MLP neurons of a small language model. Each row is named by its layer, matrix (gate and up: input weights) and neuron, and shows model dimensions 0-159. Each number is 128 + 32 x the weight over its row's rms, rounded and kept within 0 to 255. Numbers have three digits each. A neuron's up and down rows have the sign that makes its largest values positive.
After each neuron's rows, "fires in" lists the words (lower case) most often at its 100 highest values on Wikipedia text that the model never trained on; "fires after" lists the tokens most often just before its 100 highest values on Wikipedia text that the model never trained on.

L2.gate406:141091111159132083097167129170155174097155064139109114126158122181063114131063131140101110138132121093097138109205087115158135143165112134073171116138169098133213141140096097162134164119132130108118103155144124103098131194167123089123104104094162119080218142106163155105107035157109121125088144092120123120137127162145105118153087160121168141149126170139128108129171165192140060150176112139169097050141123141103119152066116141085145147173076149098156132124137186155126108132145175
L2.up406:125127092132144169160121141145058177133080131159116119122078141146140109173108106160093142126118090043115172169083155055065090085157067123066125097148166118103135140126137122042195145156130096116153118091065111115123138119071127093176134173173173128149183147044095160144124124120121135153096086142129187171148125121163117102109131119102135162141144137161119099112102140137115066173121148116149127132141076108087142121143132176092135160126164165135170149123185169110109132108205148
fires in: "would", "could", "freeman", "father", "together"
fires after: " w", " c", "et", "em", "at", " f"

L7.gate300:139175150137114117200121168111132078176107078148099110093086093167163160144109168155149108164074120206088121136116091077093136119054120109091162142146146143193120113106147180129103190113151110124113151098106117162102139117131160162127101148097109148093136160075195130129094121161167127127137105115147155132063122095120129154163164091112108132090092173128143133111142102093113171128133119178122115081127114193120205155157086180171155046130101125099085074100086083140119119167072130
L7.up300:158117100119164128142101113136088098106143137080114111138140125126124128139133109107105123172118164144107134169107127092107097158161143087115098067140107158170146146150163118100134125090163134201022109086089134111138138126107119178169146087178090172088134128084069121157141143095154167085104127133138154191128210130111162127130085106139089166134112086191118119134150080083133138164086101156116162102141062196158105177062114145119078131035156165156115117131166146163107185094102110
fires in: "university", "college", "development", "school", "universe"
fires after: " Un", "le", "vel", " un", " S"

L3.gate304:154142149158173072088120163080172101149133103129135108079144090108115158157145141117079093141108136174132125110147130186129122084075135151140106128156150130130032074125114073166120133111214112119117178074126141111137077187125140127177118137135228160080148130117094105119148094084151143125163153132164091153127150135106149117132118149140093133100148114162162186135131160155204093120123143042103079113146104157049143128162116086170117087148103155152190131096113118082123095101120114
L3.up304:132129109113130152079126150156097104134126115152102103141093195110153150132188126143142121133143058188095071119192106101166144106143149130114096116169131126127100170142111036091101118123150175068098086105114129122109064124114054089126138088170121159115114144157145080177152087165090142091154114072113146116171182134146116110110139124170208099182082184114148110132147148144151221097133105130186132143170152143163154126110105143157095128093088169189163100109072128117125118159126106
fires in: "from", "named", "tournament", "james", "vietnam"
fires after: "n", " n", "ap", " J", "f"

L3.gate429:164161143156148169147098101146141128089113113073084116110125158123124151199153126100080117171089099140132112183102094164119094104074135117119165168132091141106118198087199138119135077133188155199169182159105051153172132059145125135122146151127152124108146090136129133199090097101134101101163083130102077164202091135134159153156147118128136099128115110111099087102092094108117129085148154164102120125160121123198139177064106086113170142138147148126151078126184158105134089161142164
L3.up429:151113163089192088092135085107151080138155162106130135110088131072137208149140132131110111128146099124162090200128118136141153111170130145114116104128125157116129161133115115113177099145148151209142121149179114127150125153128114166136093111149101160139125160133135059132094117139125070170104184179187056155084112100098174145129115145081161115114080133110172148115112129110195123098081102159136083154075116097085095172106087092083079181178124152160164151142101208085163133175094154
fires in: "between", "joined", "just", "based", "birth", "base"
fires after: " b", " j", " J", " c", " B", "cc"

L5.gate252:128160065171167107142120125133133153093132165057166130167054076092129088093116140103094168187192142174153142110166172070120108126168157106158116182102119124113080134150070104122157130148151099152166154091145160182131134177117158085131143166108113084127078169135102095178105093146173149125167157150070124119141115089136129117104078154144168090138156098121124135121086110108135130150067184128081135161145111142128134111078117147189133112108056157079155171134166127092072182094159126
L5.up252:099105102138172124052046133146140138135186162056127091079154101172170135123165166129146116076110122126113102095095153141167170150081056134142082125168185135137125070101108166141100163106134145144121109127185107120140103126139153085135104133094133090111159090141081146185120151161121154136205141107154175107109099128188109135163147064106116115120126140147156168116122130134124136182077058092145186065121117155156174107139124140151065124111069084134198127123104094161119107116124152
fires in: "she", "team", "character", "game", "highest"
fires after: " S", " s", " t", "ac", " T"

L4.gate335:091070118113183101130137160159148072157131103131119163140076099143125107111182045091110075112124126151131057118133150090122132138152146137154052199080084122134119099118126161123124142100120128102145104146101158145193082169188095152109155130190138141103127139129121148145120158122103137135171123042163189137125113183095124121200134128132155078117052147135142116104131162117158086114077141136142216186169126141101096132194119145161107133127074121146152127092130149154185141093153113
L4.up335:061118102134169108146131077064162104129154103123181103165090166098139117098092046173148176141163125201076097098165077127100149174147160091112093131069191123106137109147122144126118100110112103139136163177111144130186140113166148182120056140115144126118080135150126114147123123150157102149173160103127181099175149113189156152161150050090140117100122080101148163103170099175143141116154148113134145087116075056124163104145114094103130140145153087126094099096141162196093133143113137
fires in: "votes", "vocals", "texas", "total", "vote"
fires after: " v", " T", " V", " t", "v"

L3.gate227:129181089142105141122133129118100118136110090164178147130131108090116144150163136140113152152074169157081141119139104059151114158187100147190115136133063131160154153090065130176121178086122138099135142101101137072116091090126114143136174157167136163149139094120079124202187114109106128117099112118114113124158118083158092051122185119128181055127057087125169120130194184110149137130169123156132181091084127147189147104135150101124164142056115129165093161109168162171116143098158106
L3.up227:122079089142156133128131114097104109147078135141180125026185169147150124148124130151161112081148115146062092196075118176133095142059194148140150115116159140063154176114180118150098150187129055090105142163111151123102127113115089118176115051146136141088067170089095140144131112199093140138133133143125135142147146141101100145120093125121117169126131176120103133072126140083084111104129144057157157102147128156161094164156129157117146135114086162132140114101093175153146146106208128
fires in: "university", "uefa", "universe", "middle", "prison"
fires after: " Un", "E", "id", "res"

L4.gate446:145108120102113110161167132120187157152068119143073104104088087204112119198144132142093193122105139115104096100092135142098157120111103228089167108177075144089125137129144087090160106104180130121144118150123172148131106139102128154126159135085088108156173137122119183152110118181104139156036115105115160081181141151116108120135098060098150153138166119106131095143109161091107086210130139170119178147133120100132109121106161080084167114102109146097088162135174137123186104071154122
L4.up446:098176106133086133117137141128162078146172076148172160077155074123142175148084112118117166185140102101099129149142146087088123100205098122114165132143147075109150182139107133111120150145183095151208150121127101196077133141136141136142141155081119113117153173095107110107111148164135129154109117090130097122193097148081164099051106138116081140130187114141116098085100106168095083134179103132089105115083141075135139082092119080147177161162133151106079139171178133084077069130131165
fires in: "title", "june", "republican", "republic", "relationship"
fires after: "it", "ep", " J", "l", "p"

L3.gate30:174110130141114137168085111148123151068088152087114165102214125090132159142098113121117123136120162107110139169140119109109142126060166134133171136070181105186150130140136064136103144163134094158080117145189113092114137126111099164103124133130103134109137150169135122123134156133117193155148164148167062126141148145129155154123164122061063108170166147153061114126126174182127192122121119128072111141158063050117057100180097146093113142090155194108057080123107152111122137103122104
L3.up30:119215064138124125191138078159136130191083077153025140061096115128083134136133123179203106211155184126162119116099107110163099175110154110152088165156125100139151219112142169131121131149149178160113166100080152127072140082139119108147136121098132142163126131065125157171148116069143129145169148106159138140142156091127114146111170073128127093138119109106136113111107122118131128112104122109101123163145125125167154115139100078136110155129158124115084118116080158130141095094090045
fires in: "january", "james", "juice", "baraga", "daniel"
fires after: " J", "h", "am", " D", "ar", "u"